python train.py --n_layer=17 --head_dim=64 --d_mlp=640 --activation="relu" --init_std_qkv=0.0536 --init_std_up=0.0536 --lr=0.00193 --warmup_steps=356 --final_lr_fraction=0.0 --train_tokens=297900000 --dataset="wikipedia_en"
MLP neurons of a small language model. Each row is named by its layer, matrix (up: input weights; down: output weights) and neuron, and shows model dimensions 0-159. Each number is 128 + 32 x the weight over its row's rms, rounded and kept within 0 to 255. Numbers have three digits each.
After each neuron's rows, "fires after" lists the tokens most often just before its 100 highest values on Wikipedia text that the model never trained on.

L2.up81:101121104102134141172110133120146163100133154187078132142149088143084138148176129158141208142120083111089096123085151115070090117136176126149138100143077124158140167134146112178169101094124160106156104112160114098126166135158132089186098118136135105112109142142160068111123102147126116135142152075117128178158126011223054110183115128100172142089183159112088209168112143102128111089156131101091093113116077104070093145145099121115089149109135141120182102108157142125093127166091143
L2.down81:138096154111129164170161198106160153105086131191081152087111125143047187136154075107197137133109104094136066048155149156152117174119154127158137086145163115149109139163132122134138113112139088155106169115155140142123100127141112191208100142159099150158099190101104097163117111149100085088134115128129118090145125141113085088138165041103141123140186144096109067131129110104131118144116148088141130140122098091105200137167178079116143118172144156125122193140126130081092060146120097
fires after: " ", ".", "–", "-", " (", ":"

L7.up123:104143120128133151167142083126117157143153141097106116110127135200059055111082107149150174130136126106169091103146087147092110092154120109196199078139086123135155096150122120135112149136150114177129112193068102101115159139108128113106141137154123146098081166093173123112156168146164160169198089129191133107104132095190166117179132093119124068160156151135101105128088078058092129103118171102105164184146117182126105161107078154134157160103177161137115200156083143130122080103156129
L7.down123:096095201153098194146067149172149102089102142138071142127148117161137061124106137151153140134149144160127113093076161103094116126158151184135170077127082105139120152134160122125147131139125119133097101182101132152041160125167068112185166076160115136082104113105091106067116071102119124095115200157108134131152093087155083152141088208141101188150174167157162116111111174109126113091179121111153136121180134137111124076162152124147073150058132126102102165123168123102141145116114143
fires after: "8", "9", "6", "7", "0", "198"

L5.up286:140159000099135136073094110121129132140090124131118076144182134087126113137148151155133144118112119045112125113128142100154095070096130158128080138135110102116081147148132156103077135075123150136201101211100117165123146100140185065127150173122115206123113141111158139097110108114140110170146101091113093189119144118099121091101095113090108060129174140111104177169164105124155162141162139132157113185156134156159149184110106060139127106104173102104159114063118134134170130154158130
L5.down286:107077080104096130142133149149110135158075125133114144156074019105112126153112169146160119159132114180122123134143144093137059174127175135137120099125111146121169120158130104153131139137169145138151092095107095124127159088115140113132127158065134182104058166126165143107101115113180153147070113086138153096120136145129076143172124076116084152224108090144120182101107118098132199178071186136128146149135141116127125172159130058090134135133158066194131112173159127108150164155065096
fires after: " C", "C", "c", " Cl", " L", " c"

L14.up634:096161128111074104132161092132113116103120100093096118176081100119100141149143092157157099095135067136116079130167134029147080105171161095177155094121154162106175118148077175139111088096118148175130108095190125157120142122118141163130121086110184111097161064179127123120121098164078107100178139173193084140161147081111135085180116145108132148124078135138081128125145188154166147073108152179112137131126128128126127125137164044144105112119128026100170163126122133162150129104162125
L14.down634:162110067131086101126142123127161102119137093168120187136109123154075128154092077141130117143137094170142155126107096055124151168128118108131171073085114155130118081140167101152130181104104192127124153119107122184160128138092144189194132180117135131091120136133127111052139109118152132155142118095204135089145083116161144013099150103187175131105097078189139163146143188105078164110072140144116106109084154132153116177076140122184129146117105117135100121141099163124183097142134105
fires after: " |", " on", " December", " June", ";"

L3.up283:112154144051122092122117168152115134173091119107169101069173152164117190098133118169124148148115097086169136185108103146150089138086117103079153083089129122117183152124131102109139161168099120161166054121096148057115106164084188099082153155114109094124115097118083135104130138165080118152156126100126084124116135158168097178140140118131115132166048112117180140098122179147147117125138119161103204149063152144188203140103150136127201124136058144123127117141103129166144159078134124
L3.down283:181104156101133106104129182127094083094130124161071112098095118075092184161143135085140134131134133101133149113154138131170152174143132132168144170096103104158175078114125116090186185172092156111111114118092113151139161115132135167142101114118125176166111084148177119155175178096156161104114121141042112190128091072145112131172119121131166060091114115073082100179116140100105121140136076184117133163109056138059158133173127093129165183154088110187179160127126130081160135111134101
fires after: " D", " d", " st", "D", " con"

L11.up604:071141113188177113160109101099166113116092150121078077103134137100149176161108120143104109145108180120117108142115167202137145091166117148121092090037111138155099144116161177131186136100129073129080148102147113166125107131158099179092131121118149124139104184145108131096169111122129134122192180117127065117100084123172162069136109076124155120098150097145140135136177120124095114151200146091148111223096111098138242155158076107120126109092119110157072119124157139108139130101120128
L11.down604:139102121199108115138151137121133173152074119155145107134123150123113155109120096054119131156059144160123109123191128139078034169163169121101087176172175134137118135055147139129153157173188160118071128161128118096159120122156167088111121116091099124107124089151178101183183105115148094111130089158129087100088123163166117110117195109176126107136191164114107093082158141182094097126101156102133072134100113154126087085129114109074146112130125092117179157144128100163108146197176099
fires after: " B", "u", " H", " Sh"

L2.up310:146107120067127124112176140158174167187101119055108133207142169082151195108147189116180163139132133152121109100117052069174073178170149152109113116150125150128076111129107145109129136138078122150090135170144134158144091118130146091126098112100133108091104090091162126167121118172080121162130124092109131198139148174135172100106144107108135155151133128151155113118130186110136105106146165113087145151090158180146160154160087133119139130121034188069158107075104112124148142073100078
L2.down310:123148124172147126095144120176155116177081119075143121123088065132079171140187113072086138159128152115137136129162152096147158167140170212129068089120136127146174135112144206124154128119156133127087073145169136112163177061145119103170081112134162099133119091136166114086109128159100120116085102074159129150134139141123090076105107098111172151136104066133124120183152176134163104114104135057134119171162077137083124139121178084121072188125091125113160135121127104217105142089159147
fires after: " c", " inc", "l", " C", "\\", "iv"

L4.up399:115078152144120111114138086152155159124122154195063105125142096191060124155147125136119183134115050089153155147107163056055130096172130080153134108137127139173129108133169102135142106094117190121136133096147123146122161152190126140118114105174132148134109127122147090103157083159169083124121161080139096118136056111122099088129105131152177179103147145120080118090102138100099185099150113088060113165077124151110138180142166111141065104061057113162133097145128091133126103193114153
L4.down399:149134106121088179095154187138192127158062092089140145111116083175096217146158125074127172106115114130128125135103197160205104089066115075128121093111124102150137103059146120079159120103091139096128198093115134144128122098130065197143126081159131130147117164133145152126155097118116133096131132096083157121187113095138122105160138105108192122126134145093149064166135110130113137163188163145122102108142095143105143104167138066138136097099127188178067138107153151123133164135173175
fires after: " ", "."

L2.up311:139134036076199109087099098111129153153106132096156047141095161162132172168171153150144109121115112101160119150080146148168140083107102086087146065088151131119181099105180101049065130106132137121220168108110151109110160124143147070088140145116159156161109126127126106095098095121122126142120124104119111161118105158134176157087130081166139143147133102122160130132159138077098132141112193137122140164104167145174181173147130137127085137132084137024168135137139139108137179091098136
L2.down311:055105123199144129085132108115070126141154129131146164079107106088130162108128113092169093097101153079150078081156082119094147154161158132112140136143140099152124105145120153109161136114113176106117152113145174191079118098100198131168136120135177108148141130117096148128138143084107070140124175036115123172190184087190166086136107110074178158085153109199120173147163161151176124141126093133142078167108085095119084131108081178120145140114144133197128111125139109139084088102128153
fires after: "b", " D", "d", " B", "B", " ind"

L3.up608:078133178117158126095147117144144146136184157127105115130132116107114104103129138117101115084149090183141076179133120094106168094055166112125145156104127111156190094086181100138115070145091092139079101137158114089134148092125123104149156063150159122108067117146103138154171143178142123139108101123064130160143070081163109073141137146133195129165179128183110183179127193099157170113156163126147161131124147069113173133174207061137159121083088136147133113106137137139093160144155069
L3.down608:106071154141165142088179164070098125181097114165113159126099155169172103176112112121147148089148130073131101088123054119108179123160147153116098196140156116093118120120086106075133209106123136119175118119099152144147154165163085139115121147168092129153142111159108161178160107085089150144122147153084125136107150134076160117115071124123141127113180117120112120138141141137140140124148143152139163110148073053063086124184143153179073066132131168114188135085139183125097077044146111
fires after: " |\n", "\n\n", "\n", " |\n\n"

L6.up400:151162126176152112169145111186144132139151057164088142103150177140093142156153164123139141115106167121100121150120181131132082101101107119107095095136101189161160119067138130122129122066095163159149181154084077120137171147122142109133121124176122094110168130163156119133197113134148163157158068096155147097144055116233161095142156150109133115128109121140173108155128127066111130131111153114131132063105157153099068126111124095129086103114117102194066148069191105125148142110216154
L6.down400:132098128082119170156109152088098190127133133112157095096133102196130117102099135141135146077195133121175113104123130171066139179085093176056106113146134151081115152156120111123109035111122208122100096044059149110140078151148122117142111134103117144176157137129148116096103148109119128126090090125114161090150111126120134126160176070142121136145134173171110153150158123107140101216103115113143077112140164157118137147124141120138160104173110102098159101138153101103045156131219173
fires after: " ", " (", "–"

L12.up89:120157142150118075114194063159125137121154127096078091135107080086116096115144104155196134125117119129156145170118113108151132119144158141159126129167101141133160122138119176117158098135165168140125104073149111119109159114139171127119139118143148091108163131165205053080142124172174135138124127213121089127123097077124149119186130143100128188092063074090145109120116073089189141048137132138111164098119175135095113184124174105122091115113097067077144105182058145116107106078173137
L12.down89:055089114132125111135100146084137118128123220130138148153129119165109106131013082106124175111096148179144129131136116133116153114191090066130132177163096088107090097126130074193147095124116156149153135153184187102142067133137130152104147138166146144117161147153145107171126089125129073126098128127117144127084148100121100090122149108166169121106178147177114139131182167098068135110108136111121130157137086138211102172123103167118118126106141143124120068137096241111091136170128123
fires after: " in", ",", " the", " |", " from"

L6.up129:128121133097107100139109090135155164138122119102099074074204156169104145106131157125113179160123081046100114109134175185161098154077197101097095117147129154113149100110149142127113150075126081142113148169149149089090118147153127136124096122013104143117122100121150140178147189103113154133116131111100117202110123157087094118099140087149159157124133063136150131091157102073117119113208137130070111144116193172111139126135113149159116149152043110106158138122176134115074097149170096
L6.down129:095134129114166109174128140099129129127079144137122102104233098126110162200111086095095153140082115136135115164148111131115097111142090156146099133078147147104116132123121154164121126095093063098116140105157112130100131157109084145094164161116157128168127154060110111152141173137113189129137139170033143173155081126108125152129168162079113137204125132104171117140132099138112147117217100121068169112143080036157132192120128157139203117123115052187120127147119114136094141152124113
fires after: " P", " c", " p", " m", " C"

L12.up256:111137120131114153133148098126113128126185096163063126102114113099116123160060159144184138114138125121124163176076106177109102065118141136097110110091157140108153138125147152173134054128102150148135127142127088128096140108106162161155142116128137087137152130114117081141156062089147113139155178153075121112160079166092182121147066148130133116177123140138101145078086160172152176160144092104120073126159187136091170120173187107054074172119103208153123097098109132128107187134073213
L12.down256:160104083153085082150174135134107156087058108140162181124149121168137120175193181109118178195166096117176127059165177092126134172107112126129147132124111117124123143132124124106124149096151108146090121156127139083154153119131155098128086101082162084123143114181098119141114116163127101133112168158205207143096127107101138160105161123185119084162110149134135141179103095125141119082094165097137151093080094120113059044071077164174152081131181154139121122127151102111134148151132057
fires after: " ", " the", " a", " an", "te"

L3.up217:129149068041148166098156155115089136156170151110093094163118135155121147079183085188182160137144089109155078174137134102133205106085097092126093116151097104121143123125180203145161167137131152145121093137153098091107110173103167100134180154103127123109113111175144147145160167120170080135148115084075094145077113112182174134110124156127093136130099141123086098125120116077081133121153144143117141142098119173121129104125117085058218166120213117154121173119111114131144141187156105
L3.down217:155183126081202101059163098086195151114095115161156167174101117081138145121151143057180085198148084098130158117127141103092097164054173108113161189146131127158097136215115108117169144128133114155143099122111130147118135189145096141176098067127150082182168154141163119162147125089110160097135159118159147123129187096133126094097122062120080093175113100132113094128180163112134085136096134145130139129082162131113094093137147063157111139139123155132150120151120116117161071108140101
fires after: " L", " R", "D", " Fl", " st", " D"

L6.up340:106146170197166197153099113136098149113126107142051086119124160063117156140148115125115180055117145085125124165147100152116097102137114121129057155167111147166134136115135087084138110101077100118193134139087133083074148108112131066160136118166114148129189130151141109117149125114180167118137123226138177127155155050116113151186119149188138128082133077137146113081102113131124128090130130139166079076111175152113116155117154152094146181118092106155139064152119090120132157114085179
L6.down340:165130084140154135125170115144187149137149128117066110186093116168134112073154130138084122127129120164141155129151087145106120112117153131115111109176161117058109153178134133118151091169181144101119119104119069132134115133177107104099114122117127106115137134124162105117102121130119092122162119006138160080177102101164091068112175120126147132156120122170192177206154153075146098134110186072200157120144144054129072141112172106211137171106105147085133115123107134122138125088079155
fires after: " ", " the", " w", " W"

L8.up346:188133155139146160168167089123148117108155166161085094132093115084099096153098157148184120102109061131130129153167149113088079118150160130207149086114140123163107097133123101104130073099110170169130148113132119108125164173096172152130178104131162095110118148127176104117151088170130107149147112130160095145152085109147105082131140133143167130118103159116160116191093148123128129029169156189098139090090171089114144111113197046159094106044113037122132148075129137098134138118156142
L8.down346:128084143154096102101144140092118137168117168169156183160167132160066117121092096110087203130187108154157147117133140165142140161158102141103173140153072105125152123137135101098143147149126148091119125061125182133132132084090095113111060146189131161094119109100111176085116126087184115136111073117181145131091116133140162166085147096086135106115120098129140087088142105143141140120128086097100092132108113149156160096191136101167155114141142093128112105135080255141136105177177126
fires after: " |", ":", " from"

L4.up422:112163114155106127131050103106113167103175201151068173113103124149080152160162114145158177136100074148153110063130148027097142142166141078162179108135074145164130066126112106104111087186125159160114103090141119132141167167144168079110141160141107083129111087113179128141123132130132091139128141118203118102092133116151151129155110165140149150158067130130091152155143155111143141076121147169120108176148133182111158121140138101181105111089121083050194104105097119114138155119190153
L4.down422:133122072188120118165149097159170096122150145096109173185097096145095090136144146155142137108151112088116146084100057122157131151160123104140145057128153142109117143129142064120169099087153131103126160073111150135208137123053100176145092176095051164107129104117089156093170101129167128064128096105104140091123146115079156103119122105118133157116138167100171088219136148144165114149073120169107165094130215119102165156128151073174150114166134115176160094130143129134153144153089134
fires after: " |", ",", ";"

L7.up99:049185124116099151089154142158117152201111107120172099085153142118131073141165134132048140174129148075137129111100070115145132126151166096160132153130133142125145107138123127123121153134177093122177123133120083137148136120178147102077141111098140109126060085166155128147131120128096116110180204159127190123095144134086023143162146109196159191078175126124147137214116112075133125132161123104132169051151119117125149137152130148146116157107144148160178137171069107168094135129111135
L7.down99:139113076128110139109136141136152130107148146094173092185196183156115091116174195147079140183175153130102062125117090079156113154096154172211087126158159104120124152146089112209127089143176137122108146101113085115117132140141128109158154154071098085101137152092127095121115095130181113136117125103158108077151113152118168158121136206091101111134160172156151197117078109110098172109130145093098139169119123091121136144093068089137111142132054115171158149125112096149196137086112083
fires after: ",", " is"

L7.up67:085129124105159115092151086141136178161147131181110140097122165193087119190083163141165209114110081082116134131123181129048104107129169087171166108102127137147132107172138117168137098156113138139140076120127080125083154135167150104124144074167139130089127144172192114081100108128151134148142193124088119143126109079145117099191085138129162150100131124170133130136087083102092151105157149146111085113099099178090155197150164145168106122079082138127129116183124112156100106103191210
L7.down67:133131100124142159140120142133192192128082132110152155128125135152097158104115114141186141107149106122134163127155176132149130100141074132136142139147118138129074118118119109107141068101087125113075208056121168156155066099159112177172115112156109074139108157090143156151133132079151095073107172144136151138113087113198083168138178142087205138080154116102093080129108121134124137207134118138143102080185086084162105162132127083137168049112080194142133137138146168102160114129187108
fires after: " "

L7.up583:143103120175141099125145093150112120163166122151097080130172153127102163166159159151131176098148108192144123179139120136143107086120150130134058112130108141170150105116171130161065074169138155156169133150080083137132132116103159106119099092196172083081100098170143113111220065136140154138136179184062119102170077168095109101152127161181126158103126120114179130180132135113134065107159131137119150115133157094104138107135188128085072156140105119127062051076100127131145139100169135
L7.down583:125113162120110166103109160124173149154177121152147179142148152130107111171126143122091107070093131135111105081064116148075207121118081074161086160117095137159152136083141115083132177159124109096078126091062153133116174140075122116172000094155196160123139173175139101139126115130107119128139130096134128097164104107170086110150220090166127118120153153126113143119139077148149121140129136114113138105193134170122066108124123141144124126137120076135188118134143082114162189123167162
fires after: " "

L8.up588:112165170079116145099134078131131111128140148116129141131104118126070127171102118151171143104110057099158135143122116083091106138122159109157196084152113114154149064128076166141102082141119165136163067133119122157117187134110172124148151111127137130096140098157190101111170112166169172139171155153121087148149098133109086040147056134121154140172066155174130151123106101110189150048136137155118103104090140137121171158110156106178068167064090061080194121141109147135114099099123136
L8.down588:162068141192088136138107134114111121144095220148172189146178166130087117167119073136121167151200111126138137153139132103141144167147078136086156097131077119105149088113149050156167172135129199089127142071125171151130120123105092122136105161163103129105125140114083116072080109107179134119085110091169144149084152141116109131107149068091144116124160142146115140121152170075099117102116102122089118149104140140188142101153143094128159096148155092162104057139072187165114112211106140
fires after: " |", " a", " an"

L5.up363:096117131113103156127163121135128131156127146158126112150164071092092091131191190135151113104144127121161140065072150071101107082123149080218149139162069102163154121110139117088116084120181095171154111120177136106136163100152150115120140108128135215098074112106151136128192107099091184083122132102143117126070128128126128111141099157113149166106110138129088168128128109119116125105134134104091084108096160149124155183126138122181043052129200118100176108144177166151131095195178130
L5.down363:125098127157133184172135145148163109120138140134140133184111116069146101124130095135178131152079114122125146107120059163091155164175134080102174033140128128127089168142121158154196116135144128112102147100151158072176105159133129127198072152117100168077194138105051108074130149119128093091099172098110125057111102146194123130132166178136117070110109109158140127152134175099123111126139143103161175092148103077095142147112166080108177058122098116151131081119146154124140181133087122
fires after: " ", ".", "-", ",", " |", " ("

L3.up551:113154144131142133144130140101154157114185098137036130120154139090072164180127110127132187115100108121095163198110109153121071095089102135103130134141100111110139079158120111120169116079098175118153156152129103108083138116130114133168100169181129042132118149152158070110138104239126140184097134149076129118165087105147123098176120170121199168090114152168178113117148141140164159149136124141134113132121143151132080113121191095143115148111041144178101136073174128158186146147114145
L3.down551:168134108156147122079173121079097154141112061108171173138124109197108165113110108141093117159134143174161109046090104163114151124096126134174126111112164143158097120110186129054141122112112112136117132113057119153145127142101137091107140078111177120175131125197195112119103149125148077169138132106156157066115160078166133095132150145137105109148158192143121199142144109088156163186114124117116123141159134131089123106169163119176109077119144076152081070151104071058139119133161194
fires after: " ", " (", "–"

L6.up622:127114089194152108149117102108137133125169103087144140133170097131027116168118144161118117100128141131193147098069100185135048108065072116122178101184111136105175130160113135140085146144208131144131128146141118077077139134148134130112152085078076174082074168100154129089125154122148183173108129058191147096103109108154154139147123126146081138101137085165202134107116142133093135101118124110104159123158111112101098165078100155108081163138154099139159091084076130148123128132152164
L6.down622:159089189218123138129110126124130136070154156091168151181104106095158103136112115171152083152126105145144131130082127117148182235170140162175184074150114106126039135088151088108134187188155084162125117142165157113084126135145122137108102159089117143177127076106121168099088178099159117191118092153152097101082151121113136101074095110136124141150172116115126166126141131137146163094088092121097144102125132104144112060122123115122234117138142084124106113108108112107126118137106100
fires after: "6", "4", "9", "8", "5", "0"

L7.up145:137116159130111085159087120107096116143162173085208189100129108112066067156121122135166140163122173119152088159115145141174108095106121121186185123181058114115148094092124095166120094132202119154098131089134149102132150140126191146098098120129127131104094124123107124168153182101168177116097032136179159127055124108146113148089199129143075108132164115108163133185122129126099079097141156144117191153112115075105115133109091148158096116153161127087109147102098124131163138136189086
L7.down145:163092134146106110114106138076096141155151122089110101096152097107130149149127149073118122159061123149150172109103134083118119137165120131175151177159127136074170117044092114064074155101174141152103132136133087144135200099139162117131112159147154118117136115135059187121111170142142137096087125081190100134167086146179063115174064157138136136158109142134147119204216074124181135173140093130103121133150152079090122080140124070127154092083150136117147109139163132170100108168170134
fires after: "6", "9", "7", "4", "5", "8"

L4.up101:114120114138150084084111133166121139121140167058208147155193149135133088201165132129131164180168103153158081157088101119149116069108112153174136087191155115149089079145100096088130102158190096135162129161087125130145142132111171084106139129099138161101136107154169147085125136148134176129110126095158128083099110101096138124145099136186064167148070062127179094132144141129123113073110132171163176076111123109166156110070085169152140094144164099077098091109072118131130140085145170
L4.down101:161063096123102171178147109127113168086115132092187098188144127097158137073118104145117108145144110108147130114147119123117093170090119177118176125167106127091112116062094122159163111072063146120228070152173088114113153140166127083141146101098185127117154124120114080110117071103139177193118150147128134105150046165170141167115104129083085085133119128052130147163154167132121121096130164127157123128176087120090103131170124156138151100097132108161151121207142196104126151142137134
fires after: "9", "4", "7", "5", "3", "6"

L5.up8:124149100084105115186053115181150137094132118090081049136196111083134125117156141140172138157120115152130159126116166142126073122085101152094077117131137134151136102095152116132091114046157144099102132232160137132085149111144143143100111094128157190137069095101162118166173162154086141158088109103122127184149130188155151109088108156162138077126153074153142157093145158102106126152121146109141145051123064164143149131143144067169104162153039107092101128130138108133136107124129119
L5.down8:056116097129142133117094093131170142127110124106151073125091067112102073164160137155140058100149131135142152124155154098113103180155187164121076119129148139176143137081085170156117131126137106083144153091160102156159146111182058146095114107115225134117104108176124048150141129135105098127062146149142155168101146126191117090187114079137100146181072180089153128133170120124110100158155189138083128132144134170124081179120141058125162176109096106120129146121106129121187133136110130
fires after: " C", "C", " c", " inc", " reg"

L2.up8:143155104080209108115188159141155091135079156087086114114098178123086149130227133146176179133116100093173081178093118117078141111134116078081110126155113087132199103145126114064096189138084148113157108102101118089097106181098152070173102131120150169113102146109114096142104102136090121189114112118110109122134117107130176158137120077082139100202077091124132106125118138154154180132128195143168182152105147174149115134138136124110167176116139118131116138102158109164095121090175124
L2.down8:124108113114162106197145130176037077132067130129140206110136151160127186091149114127120157114127106114124207132107072109144146055136077136131149123112154122114087117144179177114174148090161103140125102128174153135089150136072138170119121058128155117111068143145130094188127122099132069148158084100121103145124115175134093138131127103127147101137131112164084157099107114065163108183125145109186098164125149096118097148132199109105163209202124166109133117143074104156116158137123134
fires after: " d", " l", " B", " Fl", " p", " D"

L5.up463:106117141100133141124143110153146118156042150201108115109160142234093160140125123111152126104098110063127103079103148096090137092118100113147163125074084130157130134169108109163104112092092116164119160101132106144126131121191146154151150101186133169140130149113132109059175129079108124101129164088115084128138056129170069128113117125124171184113142171126086102191111184100072198167177167105104132111086099134137159191176121115132058132106163122149139126107184133113108099150116099
L5.down463:157131116096137141109137127114132150180101099145096161114101066113092155121175123124123153093146133137135090117159166171176103152108137131099140046118129114118150144163113142110165153084096125113089136133133148140170125135079156147193104088198105123078135115129052117070174101098128165103151173095131152139098197052188085124150136145147222078147121067153140073181144163127114123114147199144115127124149120152096152148134128098079127132050118146129117114083220122137092143160149114
fires after: " ", " ("

L11.up51:118136094126100122094150143161162117074133081131116117160121156153101138104132114201122135133138077078079174126169128091086097095052125130159175075103128157188115180125110165193124079085097162143141101118108121165140161111119181161085164113098117125139131125099166104120107122140140131121101129199134110143110114087103060147185132135070142116167124119141099181129159103150165180166124116162129185181157141152139103141169149084175047153080093078123188148172144084067130105119094136
L11.down51:133055109192144120113137182063154152147132099224100197147096095125124153176091183131149174117155121078152118152149149105106102176085149160083169136091031134116136077167122129141125147108137144083129127124105128073088149121059201085141147122156083125114104137094148095122105097113090104116114126096108174123152126100164164194160156123114106155163114141139126090140135079080105085154109154128107134083117145132141124160113166151111131179176174153137132104110107155148134076185081154
fires after: " |", " con", ",", " Re", " was", " were"

L7.up216:139121132122147119092187132093105111126165112143150166115223100153093080098155163139106137140131143092187105129118083134123067138112117063154204152162122152114202133115102103118066136139139123125107085165139109135128158141130112123116127137100097235093179163143163084073152099106160166161075167105113119109161092143211061146173066136149093147174095093118129130086082122151126154119112114125141157154073112152117105137107135151105143167105084104146095118130127126093146127107175206
L7.down216:196119090143134099194115126151079176111109083101103126158123136108155078110139110188132100097155103077202140126172135142178147143153070110114197087119088128113075083156124132137077102170115154149138163100114153185123148144075148143154134106145089170185035112154145160112117121200170108167047108145191100108143129109105120126135123111117123094097155097146135114155166135163106123171108117132126159165146209087087096123143127100140172134075153121170116116142108098094146162106142087
fires after: ".", "′", "0", "6", "^{", "–"

L7.up426:103110193063170093095158119099126119132103144141093082116105104172081098133174114151126167191139134132133139123112164154115177054123200072145137134104078092172128056197145117089069069155103101116133168148076108180131152140146132127121117139148209138124060129120161124113168114103112158100146111113119020138100119089145097126146080087117131108151151109090125172213136150132097170123136124150145154087135137136126145136152113184171140127102111159094147162142116110130107097119178128
L7.down426:148139069140085094195093120126160196131163115129111058167142108105131125094110136087150172140097148138156158155096132107150113174145113162126147097155150093110116126088160154181164100141160112085087110032161137102125106136106138142179137168114116118155128192072135051160097128167149073101108151122129185135105182161129117114098121169176144111089122161185128223129164113116129181184066116095144133108075110153124097166117123130088161112136071097115145137118118094162131101176110097
fires after: ",", "a"

L4.up456:100124122117132160090140139156161194182128180214136138119147115182059105144140168138157125118133054075124157112082105087036114122135178135161172110143070129143141101161122163096088061126089172143139148068155081133115170155169123084139171092183102166137115112158141085055140106114139092122124170144160117140152102104136124108152100133152148149101124133169050140145075137123065170133126138147090111162147096162074158139147134127178118130069101165105152115160120092129137141112115155
L4.down456:134110097115091142203146186099203160128046138136113145109105102166140180103154126150126125129143120134136139133111141107114092119125132146105157133149106137123120138082119067176136123117100051112089150065160143125087124099248143099174135107158121107129150174094157145118120161100121100076132182117074177099133097110178113175125168168095159141128157135087112097120123113136074173200148142118130064100122131085100148164170125089129158089117107195141084142154126133110174141065167096
fires after: " ", ".", " ."

L8.up275:084209116138158119111123104127076111108153103122133156135122192087125129201133158145141127094104125114086045169108132107113117081093096151144158142103131131144124168132087035079114132067130100156147124147182115073078169075123191174153122107177172152154113142128117100094139107116126083088131134158113158148117152106101120113143110124141228127153125095154192121148179174140132157097130138123147105127084150115145165085154164139137142136101102142060174118158081126156036098117125096
L8.down275:116124108113143134109176164122097131114114092060123116194169167152164109099138162077161134175103117129101123130176105116106140149126163111150069091138114140156128170140092116111118132156097142127132162139096166189152138143146107130083144159060149120177117040112179134138144171158093126131125178125123135080153193145125121139163085165141174089123159144146157195145100166064143056145117067073112081112114077116205117140145133167164150116079160075103153127107135083072061162117141136
fires after: " the", "\n\n", " |\n\n", " her", " The"

L7.up558:086161022142126154144120106163105127115157115101191069171151183144121119156170104144121163141142154107150092113136138132135085082046171124120127152143127130151134082111191060160150146074121074190127117153168125074154122145122136152130118069157128143180075129171136115112197132115137050151107108143171120150112095105120158125135165111183159077161173105162183119119166147129151178101160150114179157122099107108104128092130173137121169118093147131139132121064165106111087162142112074
L7.down558:077132159122132121125151114130148115112104088118113090164153106105156094105150150115104078192140136099104105118120099083122218130184105151133110122149105114131130175131033141101151153108167108141201169148113078115162176142097109166091145108124156072156164109136153159101186180153124079128100145227115161139102118136076099063176132183090125105133138080105166124127153167096113182117053142138116141129141109163174132143115158097169138112090153057164111099125183140087113128102141108
fires after: "\n\n", " |\n", "|---|---|---|---", " |\n\n", ")\n\n"

L7.up610:069123169094120120089206094155122141160111108126162097077121125138114103139151133120136123122103142113131147140149112165107156137152116118129142123089113120191103089134125126089109123147196138110102152082081110124124111099176162133101153160155221163143039132089136124089136130148109125140157114113089114088103116126136065180160110140138109121063139113114090140219083115084113172102171135129106170050059198143124164219102127161146135114142111120129182170191114111125161118083147169
L7.down610:042118098148102127169133158147130158156088137145138161139142130176081133022149151106139123111110156126154128149045124108152116155137085131092137186152095088118125142124080189126140146065139097131139126093197113074116180178141117135163195108128086138068127148170159120170138121119183140118136107155128136143117113120118147178123092148112137131127079139165133109092125166184166174201093099129135120084118118100107151116113116184137149080097027133129138158132097102171138110107085067
fires after: ",", "a", "i", ")"

L4.up361:114138147063137122102152128126137131154081151101082103117069153167138086146158138187104099136127139105102058113128158170071159120109121141143063096125091126123192155159134124108094153198132092148120088133138123075090121097119145159106142120117144112100136140114132095086107172135162041158151126098072095124117136117187158106140197147083109128119131138128155124065152078054139125136141161163120192156116143168126177190100138059080230121095152116110138143199123137137129162111121118
L4.down361:130096185060100122111170098135101148149111095132104133159129134112086159123100150166163145149137119114111136104099078127099172084111133091192094173148159129160083075137140111093147089201183091147112100191129078084139175147077113106179095089094135106109131104125181122125153163094163133169080108133164149096119151193196156149146140126084120137188130169120120153112077196140112115107136090131123162129115187144077132080189117145147099141137145112166129135066109133160143071131072184
fires after: " st", " l", "st", " D", " dist"